Part of a small language model's weights: width 192, 6 heads of 32.
MLP neurons of a small language model. Each row is named by its layer, matrix (gate and up: input weights) and neuron, and shows model dimensions 32-95. Each number is 200 + 30 x the weight over its row's rms, rounded and kept within 0 to 999. A neuron's up and down rows have the sign that makes its largest values positive.
Before each neuron's rows, "fires on" lists the tokens most often at its 100 highest values on Wikipedia text that the model never trained on.

fires on: "u", "tor", "Gu", ": ", "gr", "es"
L4.gate920,229,193,179,204,255,202,154,189,199,162,187,205,216,283,149,208,240,219,199,191,202,245,178,202,172,191,155,245,239,225,189,222,186,223,186,219,272,175,136,208,242,233,249,145,172,203,135,183,195,192,231,217,301,244,203,163,150,192,208,256,247,217,225,203
L4.up920,192,246,183,198,197,196,225,181,178,190,217,202,214,211,228,184,208,183,268,170,238,235,146,251,178,231,144,158,210,129,155,207,185,187,213,217,151,166,248,236,210,203,139,198,167,220,158,238,217,190,245,208,278,252,225,161,197,209,217,141,172,232,219,233

fires on: "op", "ing ", "e ", "ain", "um ", "y "
L4.gate363,251,176,148,227,254,179,174,207,164,163,206,183,129,194,191,203,185,210,215,244,177,195,198,207,89,256,180,206,213,174,265,171,216,197,179,171,214,190,195,187,184,259,225,209,149,226,200,206,207,183,179,155,212,176,179,235,203,229,206,175,171,179,175,217
L4.up363,224,166,191,237,164,232,203,198,124,233,209,225,242,223,254,216,181,190,251,214,153,217,206,170,223,202,193,281,174,155,231,250,202,188,141,215,192,211,277,158,183,249,206,218,176,202,246,195,160,239,176,154,215,231,251,214,194,203,212,218,199,130,255,194

fires on: "ul", "e", "ud", "all"
L6.gate791,161,243,176,174,214,178,207,196,222,172,209,241,194,211,194,160,229,226,178,194,177,231,193,229,174,189,130,136,215,188,195,160,270,196,182,186,213,212,161,212,184,209,222,217,87,187,177,247,189,185,257,189,206,207,230,156,176,249,157,204,216,210,173,220
L6.up791,191,210,210,189,233,214,199,194,183,274,227,161,185,246,173,241,180,206,162,202,227,143,212,209,140,142,229,192,273,190,218,198,179,182,225,229,177,164,195,170,200,159,186,196,221,184,253,210,163,227,159,206,150,224,199,174,222,205,151,171,224,261,145,181

fires on: "o", "as", "ased ", "e", "w", "n"
L9.gate795,166,188,164,195,170,237,232,230,170,221,180,195,180,211,271,183,260,205,135,176,176,234,139,177,204,189,205,196,182,180,228,158,212,196,201,192,194,243,157,231,180,231,174,129,219,238,186,167,180,222,202,198,189,201,192,193,149,238,186,209,164,223,235,194
L9.up795,188,159,258,207,198,184,181,159,149,176,215,184,221,246,205,192,227,215,158,174,197,286,227,189,237,251,228,172,195,218,156,205,209,243,195,216,219,209,169,195,161,219,176,215,163,213,223,267,237,198,221,246,192,194,191,228,246,193,196,193,169,166,200,185

fires on: "l", "ar", "(", "i", "os ", "i "
L6.gate494,147,211,213,187,239,246,198,232,229,177,187,204,182,166,243,183,214,198,223,241,220,252,182,168,194,194,217,205,176,209,219,150,216,148,246,191,242,209,199,188,227,218,198,220,172,267,202,247,257,222,217,173,179,241,170,260,215,191,209,167,223,184,198,216
L6.up494,159,207,200,209,224,190,219,169,158,215,205,230,216,267,198,233,192,185,169,188,153,170,204,205,201,221,220,270,186,147,193,192,215,173,233,207,205,172,183,206,220,227,190,155,210,180,213,149,233,189,241,259,198,203,160,185,202,252,184,161,212,172,232,210

fires on: "ed ", "own", "op ", "est ", "st ", "ing "
L5.gate279,203,225,231,166,212,181,215,233,222,199,219,198,228,217,260,163,164,178,159,189,205,185,223,238,166,157,192,246,205,196,172,225,231,176,160,187,241,209,169,143,202,246,185,245,160,153,221,247,218,178,119,224,210,241,161,197,197,194,170,228,218,181,233,234
L5.up279,266,197,187,225,215,183,191,146,239,238,195,186,232,242,239,139,190,182,173,181,147,224,142,159,238,256,220,203,219,159,235,239,205,234,171,234,219,179,195,259,217,236,172,165,194,230,207,224,241,193,207,191,236,190,179,202,187,239,206,236,211,224,243,168

fires on: "ed ", "ol", "b", "ing ", "es ", "re"
L6.gate753,214,161,165,200,220,183,195,224,215,248,228,212,184,207,196,160,214,180,134,205,193,190,230,180,198,193,197,208,157,216,211,265,200,159,176,197,206,176,209,151,210,181,198,230,205,202,192,224,214,192,140,191,190,265,202,224,216,243,232,232,150,144,149,240
L6.up753,198,227,204,218,177,160,208,225,166,222,252,209,276,216,217,235,160,214,232,175,215,220,180,241,203,184,258,171,166,194,242,158,166,201,177,193,175,182,224,200,256,258,225,157,199,238,184,219,270,189,227,196,211,187,255,220,191,216,231,166,248,210,215,137

fires on: "ur", "ob", "em"
L2.gate756,212,221,180,189,189,163,178,223,203,239,175,207,188,232,220,210,182,231,209,149,187,223,178,228,164,196,216,179,178,171,221,212,210,221,226,195,219,207,161,186,177,244,207,168,176,197,224,258,243,227,208,201,161,234,136,191,200,184,166,204,202,241,229,212
L2.up756,169,164,203,204,181,152,171,249,186,252,217,230,241,216,215,177,198,193,251,146,215,227,184,208,139,206,216,164,184,154,190,228,196,173,209,181,224,241,187,181,174,252,201,218,151,209,133,209,192,197,218,197,202,207,178,232,198,248,186,188,203,212,207,265

fires on: "u", "of ", ": ", "al ", "("
L6.gate263,181,218,122,191,215,192,154,184,195,169,191,194,187,235,148,225,197,181,226,231,193,149,175,208,152,154,210,207,212,233,152,252,226,219,250,237,222,147,153,266,254,247,221,215,190,181,124,152,206,193,197,197,251,223,176,172,177,152,188,188,202,212,146,211
L6.up263,229,168,141,185,178,197,199,183,129,223,223,202,165,230,198,190,190,208,237,189,239,241,137,203,222,205,193,212,198,185,221,209,167,192,192,236,178,194,200,218,195,202,210,200,195,187,189,206,167,187,180,188,256,185,167,220,216,214,152,176,190,191,225,178

fires on: "at ", "gr", "ur", "av", "i", "y"
L9.gate844,125,226,180,187,242,199,163,224,206,148,203,162,184,210,246,159,171,204,160,197,233,220,164,160,191,233,207,205,188,183,169,213,212,221,220,240,203,165,188,187,165,223,223,182,145,182,210,227,238,143,220,210,216,255,207,195,180,165,179,228,236,237,177,189
L9.up844,204,153,189,193,214,214,181,217,212,253,230,217,218,159,203,250,156,172,256,239,199,237,197,214,159,184,173,232,168,259,175,232,182,156,214,171,211,182,171,224,186,194,152,225,146,220,180,188,181,150,220,194,194,255,177,283,210,214,208,213,160,208,240,243

fires on: "in", "fin", "ic", "f"
L9.gate471,197,178,149,206,203,258,226,176,209,161,192,178,182,215,203,215,174,191,211,241,216,234,224,176,166,193,262,159,185,215,234,190,242,230,257,225,196,226,149,231,177,243,203,212,177,165,177,200,173,154,176,217,211,284,217,167,159,207,247,200,155,228,214,176
L9.up471,215,200,174,165,179,207,166,265,236,153,201,245,199,171,210,197,173,227,137,263,146,219,276,255,174,206,205,196,181,181,208,176,217,164,215,211,227,201,189,177,192,213,211,151,159,228,215,157,217,234,194,201,275,218,211,222,220,223,199,169,181,188,168,200

fires on: "u", "e", "ish", "the ", "ak"
L11.gate306,204,215,169,237,211,187,200,217,155,193,238,221,240,257,150,226,194,224,182,201,232,212,198,260,147,183,169,154,209,257,132,223,235,127,185,240,252,184,180,211,205,185,189,157,197,184,181,207,213,193,215,235,203,195,159,218,252,275,160,189,205,187,241,241
L11.up306,185,202,210,199,231,172,209,243,196,138,264,266,168,182,184,180,180,192,232,191,162,198,164,158,228,154,244,168,200,245,174,186,195,215,178,181,235,148,161,218,207,152,233,161,204,193,143,195,259,218,197,213,223,255,197,237,223,215,199,208,204,216,250,279

fires on: "eng", "ed", "ig", "ill", "ed ", "ow"
L5.gate395,184,206,186,232,229,210,204,176,202,170,239,216,237,184,248,190,192,209,213,175,200,161,147,221,197,177,199,202,209,208,211,175,194,239,178,200,188,184,211,188,226,197,204,260,192,214,207,220,204,216,202,210,168,244,237,205,160,241,171,207,230,208,173,194
L5.up395,164,223,206,191,167,191,173,180,179,247,215,192,192,289,273,201,233,177,158,263,188,204,168,214,183,139,210,188,244,198,203,173,230,130,203,224,227,208,239,250,235,197,181,196,237,223,200,181,252,197,194,252,207,170,198,201,224,156,194,213,118,169,181,154

fires on: "i", "d", "od", "g", "ad"
L4.gate587,178,216,268,182,213,196,165,199,182,231,244,232,179,262,174,165,159,182,204,189,165,204,182,230,173,184,167,196,236,207,198,204,192,185,217,215,160,222,199,250,191,168,226,199,260,136,195,172,212,160,162,190,239,185,166,211,177,155,181,204,237,180,152,193
L4.up587,134,234,183,243,208,158,185,160,246,162,187,203,179,203,231,209,194,190,166,202,169,156,196,175,241,248,216,249,170,191,187,231,161,204,258,197,222,208,167,156,202,229,262,142,190,162,188,200,203,185,173,177,196,219,175,160,193,180,217,163,206,191,209,161

fires on: "al ", "ate ", "ous ", "ve ", "e ", "of "
L5.gate175,208,157,199,173,234,218,206,185,178,153,177,155,197,204,224,187,277,180,226,206,214,208,204,228,200,172,216,180,170,244,182,243,179,181,214,220,230,189,259,172,272,219,223,243,164,176,228,207,199,218,174,186,251,261,196,216,159,139,207,206,183,136,161,183
L5.up175,218,212,171,222,206,237,210,221,243,215,223,234,223,177,222,229,146,200,167,215,232,189,226,178,211,153,187,165,169,227,186,175,162,213,281,187,226,188,242,192,177,248,155,224,180,219,222,170,157,229,163,176,240,184,194,193,190,229,169,186,273,158,190,220

fires on: "dis", "av", "ast", "pos", "oy"
L2.gate892,190,237,201,209,211,153,182,156,172,167,155,195,192,248,182,271,175,228,252,187,204,211,210,212,193,230,130,198,277,189,154,180,143,205,161,203,294,217,206,196,206,200,218,180,131,201,197,226,188,173,188,226,242,212,205,215,191,204,176,200,220,168,193,191
L2.up892,217,211,170,213,187,162,227,262,196,183,200,170,238,253,192,218,220,221,193,221,215,225,193,172,248,221,191,165,240,219,184,191,171,164,206,183,231,178,198,187,140,293,197,167,139,210,183,241,182,191,231,151,246,211,202,240,180,185,254,195,203,180,194,189

fires on: "pl", "ed ", "t", "at"
L9.gate752,191,224,166,269,244,244,210,259,164,189,215,184,184,169,178,189,214,159,168,250,201,214,174,231,179,161,197,202,172,223,201,210,196,158,189,253,143,231,223,186,181,229,241,194,183,160,222,259,159,223,209,241,220,257,216,203,150,183,190,188,187,170,205,182
L9.up752,229,215,211,193,241,169,191,230,245,259,185,207,208,235,243,211,184,213,201,209,218,262,178,231,262,183,211,230,189,175,169,233,224,225,174,218,196,225,180,208,220,214,182,148,244,273,155,237,243,246,183,176,181,196,215,221,252,203,217,141,196,134,199,222

fires on: "ing ", "| ", "e ", "t "
L6.gate268,204,255,251,188,225,161,228,220,209,176,159,251,182,197,247,182,226,175,180,218,206,136,171,193,199,200,199,251,194,146,191,185,181,194,190,190,201,177,177,135,197,222,261,198,157,182,192,160,180,167,187,147,192,193,142,204,204,227,217,192,171,227,215,213
L6.up268,228,223,226,231,259,233,182,217,153,199,179,204,267,246,189,209,158,209,243,191,192,180,205,182,203,193,224,219,227,202,184,186,212,155,154,225,161,196,190,163,160,235,238,241,206,226,187,193,202,194,157,153,254,183,215,192,213,253,218,213,152,165,173,174

fires on: "ary ", "ic ", "h ", "ther ", "ar ", "al "
L2.gate763,170,237,194,168,202,227,173,154,231,172,181,239,160,173,204,206,234,170,203,232,233,209,231,247,199,209,189,220,185,229,152,200,231,169,226,224,145,166,281,179,271,204,196,174,210,223,247,156,211,203,206,203,161,246,211,189,204,238,157,183,250,269,208,253
L2.up763,217,186,242,233,210,209,177,237,190,197,187,242,208,170,215,170,155,196,270,163,284,152,211,153,150,156,202,232,230,203,204,186,170,160,197,197,188,164,171,191,185,217,173,227,251,192,168,168,196,178,265,194,182,235,233,197,119,185,158,141,234,244,212,212

fires on: "of ", "ic ", "in ", "al ", "ary ", "in"
L10.gate380,216,224,177,206,189,213,203,230,207,236,198,178,189,230,219,228,266,163,207,245,247,204,164,203,195,158,169,250,196,248,197,197,200,194,227,227,194,199,219,160,212,215,187,209,218,160,216,205,155,215,248,188,164,217,202,200,152,166,185,171,189,172,176,222
L10.up380,281,160,157,181,195,284,184,167,171,209,202,241,265,183,212,137,212,194,246,215,260,157,209,236,175,182,215,202,211,195,220,197,179,188,202,190,240,221,224,127,182,195,224,223,211,205,207,210,178,189,199,231,199,234,145,223,202,255,188,153,229,214,195,252

fires on: "pl", "dr", "Fr", "fr", "br", "t"
L10.gate212,174,186,182,257,160,204,222,217,218,189,139,211,170,218,258,151,187,167,239,201,223,226,182,252,183,225,198,191,156,221,191,163,164,225,186,238,176,214,225,176,175,217,212,196,175,254,268,229,208,207,254,223,278,189,165,157,158,162,163,152,198,164,197,189
L10.up212,193,169,206,199,163,147,159,245,195,190,191,167,165,243,216,194,179,187,196,217,245,199,143,233,205,170,222,203,180,177,158,152,186,173,196,185,212,267,233,258,180,199,190,161,218,273,205,196,213,224,220,163,192,189,217,227,151,170,230,195,221,167,251,162